python train.py --d_model=320 --n_kv_head=4 --d_mlp=1280 --vocab_size=16384 --activation="squared_relu" --norm="layernorm" --positions="rope" --lr_mult_down=1.5 --beta1=0.9 --warmup_steps=200 --dataset="wikipedia_en"
MLP neurons of a small language model. Each row is named by its layer, matrix (up: input weights; down: output weights) and neuron, and shows model dimensions 16-111. Each number is 50 + 12 x the weight over its row's rms, rounded and kept within 0 to 99.
Before each neuron's rows, "fires on" lists the tokens most often at its 100 highest values on Wikipedia text that the model never trained on; "fires in" lists the words (lower case) most often at its 100 highest values on Wikipedia text that the model never trained on.

fires on: "0", " of", " in", " played"
fires in: "0", "of", "in", "played"
L7.up780:58 47 63 37 40 45 52 44 62 50 62 56 39 73 48 70 39 66 40 42 50 62 57 31 34 70 53 58 32 71 51 59 71 56 40 49 60 48 08 40 52 34 54 54 42 42 46 42 38 61 66 56 52 60 45 47 34 43 54 46 56 62 39 59 77 54 79 43 48 73 57 17 48 58 36 51 61 45 56 58 59 39 56 33 51 30 49 57 71 62 59 67 54 69 68 44
L7.down780:44 52 37 46 52 24 43 48 56 38 47 51 62 56 36 54 39 64 64 50 35 51 55 52 44 62 57 34 41 57 45 38 78 55 68 74 64 60 53 32 59 53 52 42 49 62 69 22 43 44 31 64 44 25 40 51 44 59 63 60 58 47 61 26 45 48 61 36 54 37 68 42 55 51 36 44 38 47 42 42 58 23 35 53 40 51 43 36 68 41 54 69 50 57 86 49

fires on: " in", " of", " at", " 1", "eb", " At"
fires in: "in", "at", "of", "1"
L8.up1089:45 54 40 45 47 79 62 69 34 54 45 42 53 34 61 39 49 46 60 48 44 54 48 70 43 67 23 54 42 60 37 53 51 55 55 56 55 42 53 48 46 35 55 56 57 51 45 31 50 39 55 38 55 62 45 56 45 40 44 37 28 52 58 50 58 68 48 58 30 74 66 56 54 38 47 54 64 53 23 44 59 52 41 41 47 50 54 46 52 46 51 59 51 58 47 58
L8.down1089:26 49 65 43 55 79 43 40 69 38 64 48 61 64 47 44 50 75 51 65 78 43 39 51 42 32 52 45 52 52 37 55 35 59 39 49 66 51 60 55 66 40 60 66 52 36 26 44 58 43 71 36 37 53 45 61 23 51 46 45 41 42 48 41 57 39 20 56 63 57 62 68 69 44 54 53 31 64 50 49 55 65 42 47 45 44 60 52 51 53 37 55 54 56 39 58

fires on: " the", " of", " main", " its"
fires in: "the", "of", "main", "its"
L9.up333:58 21 64 40 34 61 65 45 53 50 52 56 17 48 52 43 62 60 54 65 44 49 48 52 44 45 42 40 51 37 42 44 37 57 56 46 27 53 48 43 60 41 58 34 60 64 40 69 55 40 57 45 45 64 54 64 58 34 62 29 38 54 45 64 38 42 40 50 44 69 46 41 44 41 51 55 50 83 51 44 51 63 40 67 32 65 73 29 54 46 66 57 37 55 37 57
L9.down333:36 80 61 48 70 38 62 52 38 34 80 72 44 60 49 72 37 44 52 71 66 42 55 52 52 44 56 56 50 26 45 64 36 38 62 51 40 59 44 33 53 43 64 45 56 46 46 54 55 54 62 55 47 54 53 48 66 55 66 61 51 67 44 53 59 50 37 64 39 39 29 48 58 63 38 58 52 37 48 47 19 52 60 57 52 63 54 50 34 54 37 46 38 51 52 55

fires on: " with", " as", "i", " addition"
fires in: "with", "as", "diocese", "addition"
L6.up405:59 49 52 52 68 56 42 36 60 55 48 73 54 68 42 48 48 56 37 52 42 30 84 32 51 56 44 53 47 49 42 39 44 55 46 54 41 61 63 46 26 53 46 42 36 56 53 59 55 14 69 49 74 70 42 43 61 44 56 27 53 60 56 51 59 44 72 23 46 56 52 50 57 49 46 56 41 24 45 61 42 42 45 48 44 53 50 44 48 46 65 57 53 65 36 26
L6.down405:45 44 35 48 55 41 66 52 46 64 54 43 52 45 58 81 42 34 65 59 44 47 32 58 66 35 66 52 50 47 49 49 50 50 45 42 67 63 40 65 68 38 40 64 55 37 65 59 47 58 49 65 58 39 31 64 46 39 64 44 56 39 61 51 57 52 54 72 56 47 59 28 49 48 33 51 37 35 71 51 50 60 40 45 47 44 66 47 51 63 34 54 64 41 49 61

fires on: " in", " to", " of", "ing", " for"
fires in: "in", "to", "of", "for"
L9.up1184:48 49 46 47 41 66 57 49 54 46 90 62 45 55 58 51 55 61 39 35 39 68 76 40 50 61 44 48 55 61 72 46 37 71 24 70 62 43 59 42 51 49 52 53 58 62 48 35 37 54 30 59 58 45 49 48 61 53 32 63 68 32 38 49 52 51 38 37 26 64 47 45 57 41 62 56 41 37 49 49 49 55 40 69 43 39 52 51 60 62 35 40 61 37 64 41
L9.down1184:49 55 69 31 50 61 49 28 26 42 19 48 66 49 51 54 53 41 54 55 51 50 56 40 50 41 63 53 56 48 46 43 44 53 52 48 41 63 52 64 76 37 81 50 47 46 36 52 57 40 69 43 55 44 49 61 47 50 60 49 40 50 48 42 39 40 60 48 61 39 54 49 52 53 63 60 30 48 73 59 58 27 44 44 74 76 34 63 53 59 60 40 31 42 19 43

fires on: " their", " its", " her", " he", " and", " his"
fires in: "their", "its", "her", "and", "he", "his"
L6.up998:60 46 49 68 66 38 52 61 61 90 62 53 24 57 07 47 54 45 47 47 21 49 62 38 60 41 45 67 39 49 38 68 44 42 68 43 45 56 53 43 65 47 71 63 50 45 39 47 64 35 39 45 70 40 60 56 52 45 61 46 57 60 38 45 41 48 47 48 38 36 32 56 62 52 62 57 48 56 53 36 60 58 39 40 56 66 44 48 50 55 46 59 48 36 51 53
L6.down998:64 67 69 59 27 40 49 37 53 52 49 52 54 44 81 65 42 34 51 52 54 56 45 59 57 30 49 48 45 44 30 53 49 26 52 55 30 39 88 56 35 53 44 36 48 65 62 61 43 68 45 52 41 64 39 65 50 56 43 59 39 40 61 50 28 52 53 61 65 40 54 63 65 45 36 48 61 34 41 51 83 41 46 35 65 67 42 57 47 35 42 47 56 55 75 57

fires on: " as", "As", " As"
fires in: "as", "since"
L6.up1171:45 58 48 44 49 49 58 63 36 54 47 59 60 52 37 44 45 52 63 53 53 43 62 71 45 57 54 51 43 58 74 54 51 56 41 45 67 57 36 36 32 32 67 70 45 48 67 45 59 37 73 45 63 68 53 57 66 55 41 50 54 64 42 36 40 79 80 50 37 57 60 60 62 40 32 64 53 53 57 51 58 25 33 36 41 54 49 60 53 50 43 56 57 76 61 58
L6.down1171:65 42 60 50 62 41 59 39 34 57 63 62 45 44 41 77 49 29 39 29 47 36 38 50 55 61 42 68 62 45 55 47 53 51 53 52 44 57 61 32 49 56 28 40 56 51 44 53 58 47 57 57 57 67 66 67 38 75 68 45 56 35 74 35 48 43 62 54 53 49 56 21 33 47 61 46 40 56 57 33 34 47 46 44 51 42 33 43 77 70 52 57 41 36 50 61

fires on: " order", " light", " units", " guns", " points", " troops"
fires in: "order", "light", "units", "points", "guns", "troops"
L2.up769:21 72 60 62 38 46 49 67 62 57 53 51 48 47 31 39 63 48 57 53 50 54 31 40 53 28 53 61 42 36 46 55 40 56 58 33 44 58 56 22 64 41 64 61 54 30 63 47 38 61 51 26 50 46 40 47 58 41 48 50 42 52 59 63 45 55 47 51 44 54 56 56 83 36 43 47 36 32 25 52 47 62 67 72 42 54 32 56 62 50 50 52 53 59 47 40
L2.down769:51 36 68 50 44 59 40 63 46 43 39 49 32 32 43 54 61 45 55 57 43 57 42 59 50 27 52 20 44 43 64 68 38 60 58 51 57 50 53 59 37 52 52 54 64 64 73 83 43 53 20 51 52 45 25 60 38 44 39 38 28 56 45 64 68 46 54 49 60 60 43 47 59 69 56 54 45 42 51 59 16 49 78 64 54 49 33 46 37 48 68 43 54 52 37 56

fires on: " while", " later", " for", " served", " to"
fires in: "while", "later", "for", "served", "to"
L7.up649:82 43 48 45 51 57 55 64 31 59 61 60 33 57 52 49 40 50 49 56 31 68 58 35 54 40 44 34 32 46 51 55 52 54 15 53 22 55 78 60 47 27 53 53 62 48 56 48 37 66 41 54 69 31 36 47 37 65 52 38 37 45 51 67 55 49 46 49 43 58 59 42 59 55 32 47 59 47 40 37 48 61 75 50 35 41 42 34 87 29 47 56 71 31 43 58
L7.down649:42 35 59 42 65 54 43 62 69 63 52 58 49 44 67 69 55 50 65 58 56 41 35 55 56 36 35 50 41 52 55 69 49 63 44 34 29 55 62 48 48 37 48 79 48 31 42 42 48 67 29 31 41 46 54 56 52 49 75 50 44 33 70 65 71 44 43 60 39 51 51 49 55 58 61 58 32 33 54 41 46 61 63 57 71 55 56 49 55 47 41 44 40 14 31 44

fires on: " of"
fires in: "of"
L9.up1112:46 50 58 35 22 67 49 46 52 46 40 43 60 34 73 47 55 65 60 62 53 42 56 53 39 56 20 54 51 38 29 86 25 57 67 53 35 64 24 20 42 31 50 59 80 44 47 62 36 69 50 67 66 66 43 42 65 48 36 51 36 44 49 47 70 59 60 38 30 52 53 63 46 45 50 55 55 72 62 39 63 69 49 48 52 56 70 61 61 59 47 68 40 55 41 61
L9.down1112:55 55 47 52 44 74 56 61 38 44 48 48 53 46 53 46 45 29 42 49 45 43 63 68 45 46 62 48 68 48 51 48 30 45 57 57 52 51 81 51 51 54 39 21 46 65 55 40 46 56 51 23 53 63 63 65 39 24 56 22 40 36 40 51 43 43 59 68 47 39 58 55 29 67 37 57 52 81 57 57 37 22 34 45 54 72 36 50 41 44 41 50 36 32 54 42

fires on: " in", " of", " during", " part", " on"
fires in: "in", "of", "during", "part", "on"
L6.up1092:38 14 54 43 44 61 57 41 50 45 59 52 61 66 57 49 45 41 51 51 68 38 58 32 64 54 40 37 43 69 53 56 39 15 31 43 59 70 53 35 46 53 64 68 47 44 44 38 32 43 49 57 76 39 44 53 57 44 45 58 58 63 59 63 67 40 60 53 56 59 68 48 53 27 16 54 49 50 44 45 55 46 71 48 61 38 59 35 45 54 73 48 62 51 51 46
L6.down1092:35 60 46 42 39 57 46 49 51 51 68 54 49 61 29 57 48 52 63 58 59 67 53 47 52 51 70 31 34 61 57 42 69 71 57 49 40 37 40 62 58 43 46 54 61 54 51 51 66 46 49 49 48 61 62 53 36 34 51 46 46 51 56 47 53 82 40 54 66 41 20 58 62 50 69 64 49 39 51 59 56 58 70 49 35 47 52 41 47 42 52 65 29 42 59 60

fires on: " can", " may", " to", " would", " could"
fires in: "can", "may", "to", "would", "could"
L9.up496:35 35 44 43 59 42 58 52 53 53 57 49 45 33 46 29 60 55 38 46 56 44 52 57 30 56 46 57 54 49 47 26 60 38 53 59 45 44 68 53 63 43 58 70 53 42 21 36 35 51 57 49 54 65 47 28 22 57 53 72 58 42 30 60 38 41 40 57 57 51 80 55 36 49 60 30 45 42 26 57 40 59 74 37 54 31 46 73 52 40 62 38 53 48 62 56
L9.down496:42 46 66 56 58 27 67 53 58 51 34 63 60 45 67 48 22 50 48 33 58 53 51 38 38 71 56 50 43 58 39 27 83 55 52 61 72 49 42 53 23 40 39 65 52 62 55 17 43 69 47 40 29 19 29 45 51 30 39 60 42 68 40 45 26 42 51 56 47 69 53 37 41 31 52 45 50 61 40 81 46 51 59 58 46 36 34 37 69 41 48 34 40 45 48 31

fires on: " would", " may", " could", " can", " should", " might"
fires in: "would", "may", "could", "can", "should", "might"
L2.up144:66 41 50 55 46 69 46 60 28 56 49 60 43 45 37 28 64 53 35 45 55 39 52 72 34 66 70 46 57 57 43 38 44 54 56 61 44 39 39 44 65 38 42 54 48 70 41 51 60 63 37 62 55 59 44 57 36 38 47 43 42 39 48 69 43 32 51 64 51 46 49 55 51 45 60 29 57 57 20 52 59 62 52 40 64 59 64 64 55 38 45 63 58 30 46 35
L2.down144:49 63 51 59 44 54 60 45 34 81 42 61 59 46 46 42 56 61 53 60 64 44 39 53 53 41 52 82 48 64 46 29 70 54 63 52 52 32 41 56 54 57 34 50 48 62 55 57 40 72 72 65 59 31 48 74 29 25 49 43 36 50 33 67 39 53 39 56 49 49 55 42 55 60 36 51 47 58 47 52 29 58 66 42 71 50 51 67 42 42 49 53 47 52 67 58

fires on: " of", " these", "teen", "ight", " These"
fires in: "of", "these", "eight"
L7.up1003:37 45 67 33 50 49 42 59 39 54 42 57 53 57 66 37 25 56 53 39 48 30 59 44 41 53 42 45 46 48 38 74 49 54 60 45 55 52 26 41 73 52 58 56 48 43 28 79 43 31 36 39 76 63 50 52 57 61 33 42 55 39 53 52 51 52 51 49 36 62 69 60 43 28 49 66 39 58 45 51 69 60 55 55 56 56 60 28 49 57 48 50 46 43 64 57
L7.down1003:26 57 48 49 48 48 54 39 41 41 47 51 43 51 31 44 46 46 49 65 77 36 38 27 58 46 54 52 40 52 59 22 57 38 64 46 39 65 47 56 22 49 28 62 56 45 33 35 65 50 62 60 40 60 60 60 99 44 45 45 44 38 46 66 27 69 38 50 46 55 53 38 35 57 47 51 44 44 55 55 60 70 47 63 37 52 43 27 38 65 49 25 49 33 49 50